Weights of a small GPT-style language model, trained from scratch on English Wikipedia.
Architecture: rotary positions, no biases in attention or MLP, untied embeddings, capped logits.
MLP neurons of a small language model. Each row is named by its layer, matrix (gate and up: input weights; down: output weights) and neuron, and shows model dimensions 256-383. Each number is 500 + 40 x the weight over its row's rms, rounded and kept within 0 to 999. Numbers have three digits each. A neuron's up and down rows have the sign that makes its largest values positive.
After each neuron's rows is what it responds to, as a language model described it from the Wikipedia text at the highest values.

L10.gate75:509522443535505643486510484544536512547471493529497482487505499566462455447564491526507499564513480518490496436452484493532562524571524500526524502518487585517433606441540475489557536513513460498511486529582458477422515452471487476466437480526545505440485556466491578499528539499539453562511539515554506513533481446517516494472537579487493485532536475561490518503428477524435560500466
L10.up75:484537540526491494486551454483517530511491428491534515515548457491481482503463499503403517489422516544521464551462495567478520540475509514507587500459503417490509365515551476454485553503493535460497476549578512488567459508451493446527493508520540524495498495499513525506517512502554529516528479468446533475521483462511522466533468469481457494502563470562501444480495510427602406513485
L10.down75:490431508470555482516449479464533427547536424481485510444459534476489518539514500510526537507479571479464553562542480487561504455512541527487437482473448450480479501568477593529499479563515474521471508489368431525517555497521493473563521535519488498536561509504493459539487453524555516505494604457452518530513505480522492578509543478506505481516515452495452485511452512600582554512499
Repeated proper-name onsets

L10.gate758:503499465489505530525540516539465506481576558543508511478521527441470517489465424473556408524558480529530520511465484543536487502542474518493547538471475464495510506491524454424580469495562600443390493545538465537551552542550465541494466454440539481543456622458590556534548514555468524469454490473512563543478486493518540582515468532513396511445473544520529530550536559541544452512483
L10.up758:467485501488481461443529482524454488488494491538488494459536554526468458521454469424407489485492496449455457477501496494571511576495419462559471495478482549470506480464497464452489488484522469549494487478471490564488559441515445518484494461524473558479545532505493554531523527471604473474475483491451495501527442448511514529508477501443508403522496426536421485555494524574488498413536
L10.down758:577507451418464472568470531495517484565514522522529470514537493526485537501563499596613507515563492449567527497490474509530577443489537518437459529514550423486542448511449545404530484516497443477410536492484469509565456499478459497532557546543513473533477533478556545547574478466467531483512471509430545567445497581517465485512507547561512575427510524483520488497546493521464437550474
Section heading starts

L2.gate572:544513428468535534525522482517519488494481483536503480458484465505418500463588479481461535470496509488550468492482520438550554537486467527555411483490523475465471500532499459534520609463395506486439547523492492436476367571393532547516519483530586461481534571492470516464471490459491447462512494507546532510437483562475543553545476545565476493540539547523517541482494529545439558459492
L2.up572:517535466499507496552523490536525577451526452512488557539415480506535536512567492494409483432532491542487440506455544561482582499454461461474497522595553477469500547543465454475575483499480475575481494519560459480501469495492513496441544496510499499553536517499462476517487569491479573499429520541504500571657510481496576510564532499506424476457495560547496543463469484431492508543571
L2.down572:498503563520390456527483548469483485528479486523440468472476527493508492483470545555418474511442451448514547478443506505417476503467486467533497417481540545547500578545432482491470416481571525545469404475520503504487580453530443492492532482495491553494470471559494522450540546497504522498444555552545468547455508493512491576538548461430473403446637499474479499505473505433516466515449
Word-continuation fragments

L11.gate303:507611434513495506513469491538415473471511547529553511504586472571482547529495510500498526488500470488475596491456494492496508569516475559488472492498537477497552459508464497481501481534490567536480476493564547561491501513447525640475504469567549526444517458419543517455513521497460473500459549506498582475561466413471477457473505452558570495388476568515440514418503546475475466441455
L11.up303:482540539599510483521503571500468461450512484518538533521540475503541507480488458473442512490484460462454543486452468489525466579478417552477487478482524483530515475486474483566498529530460535524533515498541507628544551472416510578495563581473481524464501440467524469471472564468468493415481537504464510515517473439461452487520516467527546431492499537511486488494524470451470501490485
L11.down303:544490532536415475472544511385494546480548520488482460507415519506528553470441480442532512523566541515546436547499466502462479452492516529593575542560433496511453533524513528529463547549479500527431452525442507455613537534521501574458520538446493482531435509584458513472553577497498496494530525500502474486491462532502454569467526509501406499488512527433450542544495503524569438476484
Ordinal and year modifiers

L10.gate272:499476555474474528483514563493479478489500580434488471473512569527552474451452474419440498564475515498490526414481547504501541541401452513634439580534535465537501417487556428485546464456494508491475468528501462518489447531507529506446552525566443486610469496592481504415470511548517479468522474503463513571557508572519449492539465538377509521472487516540482538502517558508436517491495
L10.up272:508522450514492455497516455403511493520530516494496560535500499508516506535473521503532413467408483545462473505449475525499555508433500557508437448552507504537493490483463478452522517534478510467453550529545440414444556471494565536478459429514482525528473540457525523469524476465583537531481414589477492569502467526481500491461489547474484435478491476490518592512433494492512516498511
L10.down272:480501498465530538522520506497508482523503601380510487489511452501476531522562492395542532471559498471440522526473490562497514422478453572539513462476512455488501491509446505496477508460535526520513487505448581443540474504529505521489529530492446473420540545488436570496519550493552435498519550428518521485579519509560475474562510477538475492498512532551479498527488494455499513484570
First-name word pieces

L10.gate185:523569546514536520473563466489457562516480438537508440490490499528467538470462508474505522553512498475541545508475452441479476557465533593547555408503546504445478444568528491525479509505479505548500439510562575499514481572547437474477435549499547544446527457504501471535500422528502478542495497536438558475492500498427489501559450405526466573473558518440401465465561536470509570530503
L10.up185:448520500522446496497519486456428512506479480415540449523480491461558524482453555605465479496531539468431476475487559501475513554479531480457469428479497510520482502500489421463466464400492465486496483475514466511471515476501491494457528563448418567550467548577482478555540448512557466410452529518542490506470500582451515546576507599491463437523472493525462506499519515570455559477463
L10.down185:599502514477495478486472511466586521465551521540494585466556519493510456524511516457538526512475520530527582516499443486547524434508515473444552494402474543494451500502537558582431492551459472550477511506434516549463449504610531481516440479504512430497581542447487449526506535471485542559465564433491449545471505493441466441438531453472559566550522533472449500569490431483506445500516
Clause-opening function words

L11.gate639:522467478524431520553527477543508492492487446442503480504502501532480493502479473470488471568493479479532487436444472443460477524527572488416551441491547557484443476556479533509495514502490509440465463480475561461513529522442553525456469504539521589469502474421476491487537425546517471560474433453524523554543478430490513457507451486435455477469528508486523566455497495382522552495488
L11.up639:562472432494517555470529460567509459488511536416432514562554504521500485524487545487481454509506490497561483500401468463530476552489521513522514458499538516516528511487456425431492514482444477473522515477486552452477549519448501496483485546526559522466443478479498509449549433460587502525504446469498485523502494451425493471461433518418457500465461506488455520516482517474485497477457
L11.down639:456544538559565507463497575528500479483548473524398463526516439488473478574468544559489502553554497463480433509542499529543560543466540487507535591541498565487454443408415570483484496502532484567508423458521489570511525551481431426516480543533552485551501569460503504516494540457491487407459578498526524476495460499534450453464563488413454525459502494515412405469552458561502539545476
Temporal clause openers

L2.gate265:528515459422444590451463449519534508527487464523485511463488500441483537387524460470460482515461507540493524486475488446498499532487428494488389475472530540496513482557480508509451602497517467432485506486469474447442495487562478523402543516513477484517511404506513533438415520414497518492471567487503461450494487508475508450496505512493459520515478489559499558550506505527500444509545
L2.up265:498513498459500490533474508528509584489560492530528482520488529525430562512522414498460462393498465480556505562524428478529480490554450495431452504555579533524487441473448469451492513530531489552514425462431461469490547543465450484467444542419412493541473523492516464481528488532440482567442531538515466506471583535543500524452467495541502509488489562503534494529483501479450533547501
L2.down265:499483417583449448556492539449526532379509493487477546483480539486484436548543453491552490446546450462510561531512498529488515512433507507461526486540533540495505480436464453553531459508547456505491463495455609497503509483477468552513491433550562409517495521498577545577513464478562524505514444501565558443478508432486517526454438559536418470519494619494538536441473590511431522523453
Mid-word completion pieces

L11.gate3:513449508446467458525542486499470537529542526527481517511484501451537523443506538506504485548486496585494543490460485468454519537541550493520477504526458512520375596500479523450553574556479462505511599483520508477457566482431506560496499484427530564527498482483425518549444491537470502414475529422491498440448495496440493485512470529509487542509557538468470485441548462512497503384458
L11.up3:447465538528448446542496540478434453570511499539474597516519503499515570551567517513448496521580505540512538569512438526441480476480487539472516513524479571542534498601486511532503433506477493492553457524474458586522492542556537479479556512523513493513560473513451463501549538507512521522493493560493522496500541508447410503557509461442503493522512491505517562505489506571555568529554
L11.down3:547470447483457491559507510528524493522551520530484539460538480473546572465519514514516487527464453491491536467453538541527442451448513497502519565547479441539399506403480422467521537541499460496511570487500531459538501491469509526418479486473504463511522558523495591487402553606429545464509508468464596461518450522426486542510485552530429574453497519544482457489558442474490481500518
Quantity words before counted nouns

L2.gate575:522514481483499520555502513524459494543485463542408451472528387521497574554531468500476539585490576541498469506482508427535489535469473484529501481440513521437340565452475492582478582456455467515491480474557479494466520482513506521489588513515568479506535481536494552505390543560548518481462573527534483577470531496535527449480529507485583461535514514427467520495539517477446452477546
L2.up575:452525521522628425439576489489529530552482473515536435474514487510505530436486561510549503581488548431482534474514519523520474501526483503470474500473502509464435463444491507500463472592431503462567498478448420515493545484596511494490494521476508500515522510471462476509410548487512477475560432593532478501521513491507542545465447518500488464418442571459584457505504471533470475536471
L2.down575:525429461438455505507583601447556554477578481549570478595434484481479474555494504469529458490442452523448441507470529441545505456537504496496558522443480437436582487509492501496536534519521497587523490513517449503515518614548504527542487562451533519487504505489557432594414470499543482549530483512541551493506489547518527533545491479504530496528513655464416522499493519528486554574465
Mid-word piece after s

L2.gate355:547540478573497484534522485506550453538475527578472534491483469451538465470585507519552459471486596505529529516466515488483521558469540474443379532466462539499446499454531533501503499511537475500380516522502439494537472455496492489475460499502493491501520483453487531497528503566521527466464451514601491477520526432465525538472537505507548533514507492499522487461503543472461522435525
L2.up355:560504491458499500542527531492512559550492479562497580500470450499541519567533543470515505440494537498538518491449574492459541511422494491481402573501462540475458463478508473494507491576581531546525584501490491475499555450494497480551441553548458462499552511421523506534488489474517501466465396445517528529483521486621532468495505450429471485478485518529542524497510537553471456496496
L2.down355:531522555431449529495543506473482544449513483592511550494453492512488494486446475473494528559552483486478549482460598528434585481494478516487462507514515473552501448497522475500521495584600597477581553509496519518448562492559443509540461494580470441466467500506575528565496432437516495431492509482489485529483487531559541474526475505470464516471512559524490514528502531558550460496496
Early word-interior fragments

L2.gate199:480505431483505478402577465504470547564517523500497518482512525515484505573536518399505461544513516462518515518464558495497468532522546493508509500468507507441435479478544483473507517545486482439470502575486418456412518551443618534419519503533529526547460453510478523527416541450491432520505539535539469472438461464516510521523458458417543452518567563413514514540455485541456368512546
L2.up199:481499515457509393484484436506542516469508481519566526552379531532565476498521468542496519489454514431445461525469500481479451521474555513460400568538482527469563422563550478497502460497516469475466565504447452402526494465449579502575506470458539518502508482527457496467558516503396445540509530474466519530526443509485516481499563501393573513504580567434453481511503491471470446525517
L2.down199:543471468504503487561500417555524506474526490560550491500505497475527532448535535535521589556539473442508512488417552525519506553515490481449466540461475552402532528535398523510502473498479506443486438529520563541555550484517524497478525484537512507473508561449498447420474584466477531508510384493454601400510481479481468479512476529562542558415548516577549531511478467502487522537506
Mid-word fragments after splits

L2.gate122:481410436553478512571549464542505496512511439528499501562533489569540519503482532546556522543521577507514510549448542525500547524480516519508490448453546530487517500456516477554454524434510472521469525577506502501498499506491507515417511559511464480495524457483571533555475587531529568492452489568584448523502472412517568498532561520475460511575573499443504550452496498561513450424505
L2.up122:497508481489442543481510448502481508510538431520476535524515523494504510485512443553481479500513495529462522539515544466553518503519500444505469476441459515541476521537524520460450540484477425491458493511538481501484442472451575523506494484547479532453496464485536503494399478494456494507441527503503562455513496466479591538528487536531533453646546446504495466503491492472539465494500
L2.down122:499490496531494532507465473517515519509551505436519483437521546545464438510531509575477538497449560481493500497526559527525486533472537571502447536514535504490550547468540495493490459517536471541501602563549500474457489483429481489482495524494509553509537514526487470501623493483539456462489502513563498520478466529521598532483502489487488487565481466497441532491541550552472489487464
Mid-word name fragments

L10.gate147:574445428525532481521519420533530549502525434474528515466464458555534541501486455496520518467530507505460528452555477534474453498494478558491471470524474547484457426519467500596485543497487475510546603472540548486438525522443516489490559449562519461453510529492397543526456428505481513460472533521569509517434536468495562454474508541440499515502438491489472513519517420500427475454444
L10.up147:568528475505523447388566501459458525540482547518501523532523495474507471474537447505505518509535458467524467488483474508504466503473478552519545501523490538484451540513587500518499458502506502482550496498465552432557485470454536527470468491476531525498406477420461481580458527526428481471414497509453503431467485438509504515503520485487525497479501522437554574481512518539583487510456
L10.down147:476495513497430500566494492540554570459557512455507540481420510476600485498488584535466525465537464555515545489479427498516482474484530465512560490463539523548542521501377499471485449524450443438532468501503548517542495602554460517564525499480449450521478461548484471544482464525515490496515475528499535507466502485480456475482523490445518474426559472459538505560496524518450515455479
Predictable continuation points

L11.gate368:455522466599445505506496497456521462524455535504594467459531511528443505491449481451486553432502509501478552458431503505486539527461472548417465465531549480489527469487469516529466477461465431479537477522554503482537470625459424529477527540476482499485469484495505550438523534486512492493498545505561507431542489422417509491604495429430512514472523463467541532524518461527489483534444
L11.up368:528493538520470583530460458497455434499416508518529506491465400503528477446505451465497487492545532494444517520530501508548471500493541520474551398547543420542485484552519475425497575480450505487474473495479466482477510447441531531435537541528449581497499412459480487454545474486496458490513461547526538485501508530519520477547464556453449478457507544488525527439413444515502524568566
L11.down368:520478521461373501456462571533514479515453578467502539539486497526492546525462500537453545464511506531499533507454460530477536376464525506513470472444507522506488494521445525471452477509526453586507516488510568444537504577570474513542467526490480561455526511488449470540537519530503422533469551476464516493460476491447493466565518480487517474507467513514508424478550510508498498470460
Clause-linking connectives

L11.gate342:449417461516546467531489567541541531479491472556476475479474495552507514424487512450461462524530545471439515517514519474493466511427486487455524475515546482524549477524492507527550497517515436539521517494494512523453418507525502529476431557504496521557549511515457519379537586452528512506496474480417560566545567557443512489525546496481469456448505500480481475480505508506533502519555
L11.up342:539539496482482500516486539494514530449504537461413443548531540493535496444471489541577514513530464464597536526472543472427502520494470512525489457461543473499437500421482510488570489505459509481444456561535496556516482492564508551521447487550582471464432510536507478519601517560470512513465454506541481428495505564518508481548475529499504418503564510444504482503530537548525550488425
L11.down342:530526452475493484537475529551497494467490466513506521460483476489481510542502458466488505464542567485424468474510490556467478506519556453475533414465527525487492476516532425455529480498466433501509506521490484523531489438492536505558490548509451486531454517481499533492446475490504514480569484495476451517483475486533505585483499492463504453553489444559571457480538504552540509467590
First-name completion tokens

L10.gate350:505505456467465499479535431515515533493605606467511532500503480482504428439506517532482562517435502504520573538505498475502524518534457595440457432458504550533403468526476472544466533467531484514458496435466496560506526560398486565523501500538503489456522459555476550481480588513536548486490514450463466498503590537527448473575529388458489525491504486514508511476505468467527428508524
L10.up350:526471515511496434453505451490429468490508467564463560517442497511467484505564491440536492471446452460496533511459450470536512495502523496441517513444499543524490533486496506495471534494479508496535485497411569485517541461483592471482496461499545494447443473432469515501463492440479515475574532419454517543488521436487443493401526487545483508524534570449488464527518545431587463419509
L10.down350:519544495516504462468440485412541499398481449542551460447467499593459540488494514432489559493477480508456513547389504517516520486482516503454482470477519482550511510519525476400504527411401504490565535547565517546492473460521483449539551492463503571486482561475500479499504462484448518427502472612484475442524429479567510443422522515476391475494531537486478500479536466436474474516487
Ordinal number endings

L10.gate568:546564469436470483504481491468425493527485447516445498502485535486468501521563497478474481552536519518533524502491526498483537550523478451468501471458544520479520435502531519564512527479505515550534595576549524551513480488493435498481480466550530509461475507520471546488486532458532480522535499482498507456519506436454438475496500482426582521481494506521573541482523551464475453511533
L10.up568:485528474464453580492479534568467547498494511480503529542549478422532546516529502466440509423494551585454477504539480441508498464485494492520495577465581502566516526548517488487575512455503545554515521499541589489485519574507542533494587506528544437458529539505518491548491429496498548509501534506530460494507483485504481586564497451519543510496507474483558535555436541514482460423435
L10.down568:522531501507508508526467574446509478485387515475596497534527467436482513495508520492522526493526485535398497505428529483494543448532446478548523493544511481481571460485602453425487499556499542531531585549483500505492492449467429525484513468492489473557487501530457425489482533443525537501589464489463523544453474513490489474511505469528527461508493482470430492574516490502484505522494
Tenure-period nouns

L10.gate202:520571398541493435525505470560469526541535435497511458454474549433589514432479479469531519520449474494494488534473486502518538520467468472496554474425479483556557497476548457396598496500516476473541497509508505541552480420456488554448452469527529501460454445517449509544504497504538553524523518443530471488450517486471437493415514482546492506442485558490463474494528527522510511470467
L10.up202:465536473526508479522518482529483482512547536496543512517448483534517477550445496515411546431509473555542568511530597499417550517472498444516532499531448471519536525504540521534601497484484499483473452400478519526526488487475588504435496544574522443581439559518448505468520519514551517515573466534472456446549533475483492484506503528459534455481542496524559495481510555487509541516470
L10.down202:513447495464469547463482534420451502495501471488495427502504458489516547446528505452539506495571510469497513479464466471544535448601477495463456508502541540527476446465501497503463507530499511473473552529541401519499515549470468481537502471404478545517498461564541384478498472495472571544468569546540535526555439594499510461560521511476482545518446507454477453552557411470473491510521
Counts, table pipes, name fragments

L2.gate0:517513515485457529525500461498548440570464542405540499472548510469461486438497522528545506557548511452520490491513431493512496574521522478451494471470523465522518498477488584535463483499530444593453481545506452459522400473494484480481436488508516524520514475481500490503542485461501437492540559543532527454381467494551414540460521527444483525516455522489448523588455514508429552476455
L2.up0:535556450487419524508414515495485543534468487530519494547553501524469562507440532492434568497577483491532500475487460557558501510503525490523495466503506493510488485462509530472471493450509450534516465595515466492534463495517477437429501512482532487486526485412449462400534524479480480531442530479550493525416491516597455547364485514549495512548523472468443525497524537515470572547467
L2.down0:473497462557505545504527511481545512528440456543489470536527493543510544522524465537438581432538480454478564428492536530517464401445511535545505479576451503513449450456456463498456501453453473429527488519558533538479516518496487470449559568508519541486489557395508454475461501515473574499429513476490489590494504497540517487493452476542508495470545444524453521418469500479577538533560
Mid-word continuation pieces

L2.gate444:503592520575518528544531483485571462542527444443552486531596578470463434458472512470513567555508512452552581538454495446415516450577409454507513497509499540548505457511489528546531535473516556525465497506544516507491581441538498486517461438571470500508552453514581556468510479442481480573511514538477478439513461495421540471506473502514533515504522484423496508483432497498522502425445
L2.up444:505552510602522418419500528550487609581499539554536417495547499541443563444500519482495440500503530443531466500485539465496529516476430536460517540507531533444470502432572491489519438486458451434491483431510460458510504523498562530505506511488476569521444539441530441523509487522492491517574449569478528506543520469567511505427530537402568478558454476535416601501473450564519483494506
L2.down444:505539492494506512591479453456548442524431490505501491507557514492468474517533498494491545542507528437509539562522528461495494440537455529512469539516482514535560494581479501509547550477505503550508506509487491514493488433537565460555513457539520431443544450482497487498553462490476519557476490504526509548488499542463505496563440440589488480485520531492446461563505483457517545529416
Mid-name vowel fragments

L10.gate684:580551532522418534471595508477460538478558423503459581455573467498490607545502561480466520463478530466526539563509492490567534515506489541519444503499482591405488521536498514501528525413442474519475539520504449446455557544490496512451561578496501598475506553515473544512401483495475489461416551523510500526567480490463495595479485492475532558506477470457570504512504507475425478406514
L10.up684:524460453514506525497549458541482490498491478477495512508533511528571541536466531436536408542436512523438439562425483516451469514506504526532539573498434490441517571519532544470557539523505539468467526508484435564458592481512535534544504498507490564550520431503496522555428505558441542453451459500560531518521527451447491511479516575474599555515492530511468511470524568545434429540554
L10.down684:498486505558524453488534451502414602451632514503467526452535471477482470477462519525492464540468473516513537480565505492520468456516483477489454452414478554459467447433491470460455473511470463504506505567531456549460569528469482546487515471541538537549487490544555462459524534528486448378503480529541524496546495589458564504472469492566437496469533502507484528472413433498441427562498
Prenominal adjective endings

L11.gate443:557497467463384512533551490519545514463481467529464488478441476516468424473524501546472475487445511437498463498528492485516499486503455485506492554513572480481475440529536465550533530452505505534463536490529520392496476642464519501510542505527391547484525453479532526495410455542545418589429509552561527515500490512587495456431540512451498511549494527513480461514482543492553563557480
L11.up443:494458514522515454514501476445471565519467515505486515491457493477519513610450516537431503520498530469539428457524537531536468464519467523508614514562526580437507445548493573471540469490519521553489493561454482574502376499541543480496516535483483496522508513505435484483548487521422493517514549473542540501491562509515536514511500570490498471485466489468491514482548573428509501461497
L11.down443:532471506514538496528424591542433588520474479410548529500448581524448457510544470424483598481503468507463481477450458467510492455477534452501523465574497475505465463531509525487512510472515507533436522469545473499511560564513474538420501492517539387543515441533490539436585527535586597476563427539508463531489481491474440550534486543462493455488504394456582533507494482491561454447487
Prepositions inside title phrases

L10.gate179:459535524565538529448460578621542468483489516530486508502451531533512493506533537477476519539494540485464523473464472516545518499534471519501514453484528493483555513607463569555521541483525504540437604519455550537473517545489441480538480543560479441548492466473481489468463494485497525525488594579525450498458597548497460487511476535483491502566483443487516528550483544494484506533469
L10.up179:456527496497584500467534548496368559519517450479493562475546518495562522614521495520453468443551463458534499614458396473461558550496492460512584518474454549512488495494527460479502518463479547491505445485466539545554566532514519464485497496470452501468494570440470515456483495535513522425466527520502544467484432487509521452447484498539477469497521435512532454482488497522517488525494
L10.down179:509539480480464550538444446527536475482495507486560489450497517606512557481493455506442522461577510551487500437510478494466464466518503492495598476450515500455524448550505565542461516553520529507476504475524501525472488522510543521497497464454517500497478524474518476467439481357549438513503525454456504561480491515475510517514479475477462543527426521470565476489487525544586473499523
By, dates, time spans

L11.gate98:519555472422478408494542470431475506484479542545458474509543527402503539482492492518532468504454490465531511535503523524519518515462483500501499553488527511395481505457515482514456497526495543530512456472470513528514490474484470501502479482497587542507457499481532488484472527523404520447452494494504478440443423523460540480503436474530480525549528466466483486494569468517472411517492
L11.up98:512496434524526532497594484477476514496580553533466528504531441477423477505558482460627505564481498493498571443485482544478582559467471539516439490466525508479488477421487459497487532525444507487535574492483435564470450535454517540479494464429530442426447483547474540482481480499421515495468515500467482448544421457450525526414538443497488502496523517516448544492506425481517483489527
L11.down98:548543474513494469508496514514549526518529467480503482530507461540537508520535535485532539459565513493463497519484533390445512346497481488446501482505462468542509506553503557488500380463550501506527455529550479456477501566544495486551501542549427557518391516484525390482490511505482477481453515472513493572476551502495426527543490495468465546502529503469471439528439641498497453471507
Adjective-completing tokens

L11.gate383:499572435495525411502554568530509516505494473522489527457501449474459467463507545489578574572474502528579422490487465490566479569535450530555584520408489467479522514513517490550506516543447542566488519478483438533499503558519510502492534401527504453487463502517548483513460564473481513499519518527554560422520576509491514461482503512508483468554523497508493471520493518544459450483487
L11.up383:424535492450585449527517526543542491527535499452526557487490534432520538481419472533532467482456454530525524481574472467512531513550424444567488535517474447534418493470520544469572516494540538517447509466519499504521506525456509469485458491505503549502480548521550550530483443515517545470472508481517543470533450522539479552503542439544504465551556433479443551526508538522484451510499
L11.down383:528474434483426622478514522500515480457498581487504451562494547593473436545518464523495516545593533520510522481478507531530618435472505492485538466542479496478522523488495525536497486562497432521514623508494515557555448482463558533502572477483535570537528573454479482451515478403521483496528545503477484545493560516499496530547428441510550455499515485500492456565525488421454534439555
Predictable word completions

L2.gate729:536513519448543466464425450559489421514490538454527504499479345454437465413544475536511459488514564415522557543493539527483461542524483449508461524523520433530521521542445516530399542494419466506442557473511481527534498578474565510510469555470560536451517482517437493487420482474546457520475512482571611492448557481402535494474483434493516462475446566531486546589499483608550462502472
L2.up729:514467479448487531444495484446526465475459507508508566437428499472553493489545512620521480505474555466428499521522538603507474511586502473493496544525444477527534470558512477538450462510394494524491530453490505500474550551453552498528520458495502450439504465528441523527468485456520457471501488451519556496430548486515500528533461485567473528492502587427508504544524447516518493523488
L2.down729:545496520554459553513536507438529488456522486540490494482445601508535497517492431526482580495476528542494477477467506497454462502519492555505540438542444484493524415449538443495545455544496537520547495458484477502448512444533477495510553455529473434535502442547514468473515540505504542500508527511431468475499452427567494458531545631532458536495589471442484514444509452376503451508458
Mid-word continuation fragments